Part of a small language model's weights.
Size: 8 layers, width 192, 6 heads of 32, MLP 768 GELU, vocabulary 4861, 5.42M parameters.
MLP neurons of a small language model. Each row is named by its layer, matrix (up: input weights) and neuron, and shows model dimensions 0-95. Each number is 128 + 32 x the weight over its row's rms, rounded and kept within 0 to 255. Numbers have three digits each.
After each neuron's rows, "fires on" lists the tokens most often at its 100 highest values on Wikipedia text that the model never trained on.

L3.up763:095116140147130087139071096126152161141137100142142088051131145175112137102153118075150123147117145139182110114129071029074085145107110104079054152117125139116132138122143161109157091146105115195069106062107048106172139138118106130113122127121122134147124118102138119084102151112122086110
fires on: "rug", "r.", "rian", " right", "de", "ending"

L3.up214:200113058116138118142207126152144149085126088136124106075120136141141134166152123184120135139100145082095086160205237085198127132126101097120159097112145093135166113112137171104103099102163080124119152163126119153081089145164185123175161092174103103128117180162148119096105136081133098153
fires on: "ele", " %", " led", " With", " term"

L3.up648:181156148141123109094184126116180106109112064087142081083155125115071183177122102120120092139134127150113097117129092154116125127091108097101136078092155130129128153143121183123127129085167105076163124161111160135181125147109144130091154112211156087083130164114149121145140110088136071132
fires on: ")", "se", " +", " 4", "ance"

L3.up306:117091117079138147137098090116190164117119159118161113126095140134163075125162139202167121174145142076101120146143141167188137122139128147143137137134125037182093128069159140118090138093103111180117130079131079144049179133152154107157110139097116160120104136069146119091111155070101135149
fires on: "ole", " centur", " Democratic", "reg", "aut"

L3.up715:117194134104096151057128133088113137095119082103114099181162091124129111108114091066139102132097148180115109131196143220114204109168142093112100158126153158152126105068101077158123133096147161167174113116162152137146121147105094134179108132179174112128157136083130155178179195131160165139
fires on: "v", "in", "m", "ilit", "l", "al"

L3.up142:100072109160128122183126113151107148146157131076136120108128154137138087151123097147147148145141146123064057203174101092130120139122076131144132142152135160124122100175160074105082158093126099082068119177089147135113137154107191168122126122102129145082086168118097128111180181111092114123
fires on: "ale", "ances", " few", " 20", "ner", "s:"

L3.up88:073115126159112178056112147130144105132121130103075158146141140146124077160117198176149148103182142103062082142139135170049130116102125114119106166175156108104134139114175071144142174082156179045149128144161155141167195119173097177170136189107166136114117062135066130131140128116144137119
fires on: "ce", " Kingdom", " [", " Europe", "tar"

L3.up175:131114132130130137100161180123141153125145119122141104170064138141141116120081141133129138117118157111204116148137138148085122128107117100155110114117161124164148134099137085135145156121135133174147116042199130100122134143157181122140077089105148057000152142101126143146147141125174120160
fires on: "t", "us", "ius", " of", " also", " de"

L3.up57:155161130165156138107148157089158114103131116133096145134184121130119149150135197127120141094161152153113211131153196096109154099142131108109102127106100105123140142083168133112152137129208182092111146126133124148204140135172062155178150174168116124115133095113026127118103102121151127144
fires on: " me", " home", " one", " right", " m)", " help"

L3.up42:048096151084114078103129079094145115144178140150128139094171102117161142109126124120084145128149115145096117140149063126112122167099154098138106166074119157139111107129103135135134121121153186122111129172126139166159162133161115150101120140111174128037065118160094129147168114109141159168
fires on: "–", "):", " sex", " Athlet", " see"

L3.up618:073059113091078139156099107175145090123138104133125124089146146151144116080180120153182151131085138076130018154176143131129125158104127143107113198107184085130121115139204112097097116127110097131058121123163087112092165141092163136168107115074172127143138079125139136135110158136181103143
fires on: " s", "du", "ways", " Year", "ried", " see"

L3.up750:160198149168158152073118123064171143113124112105127139122105137120120179135104148119110107138147150163096204068095183117066159105168164103117099161149077116110103184113076176102176174086099106126158131072068091114145156157124102216099113171169135099136064129118084131126117108128120117121
fires on: " also", " bl", "acher", " num", "H", " did"

L3.up420:089095097091083132147110120132128158153157036149097131054144171129085139114128136123126156122085098104101100112133144090074111151079153128112135158107173128080124117191079094147118105102089108137132097166143144111175134142117126138139170125141178148174100186099207151163121129110156082109
fires on: "ri", "0", " War", "the", "ring", "nam"

L3.up740:086086110137148114179100112116092132151137128126122134097097172159137117127144107109126109148143158091104094122142112033090105152131095177141094116144080118126120147148169123133122155120079083160088104143111073076100122155128137152121122149103107098201105097079173112119094125187091098105
fires on: " ad", " Year", "7.", " 0"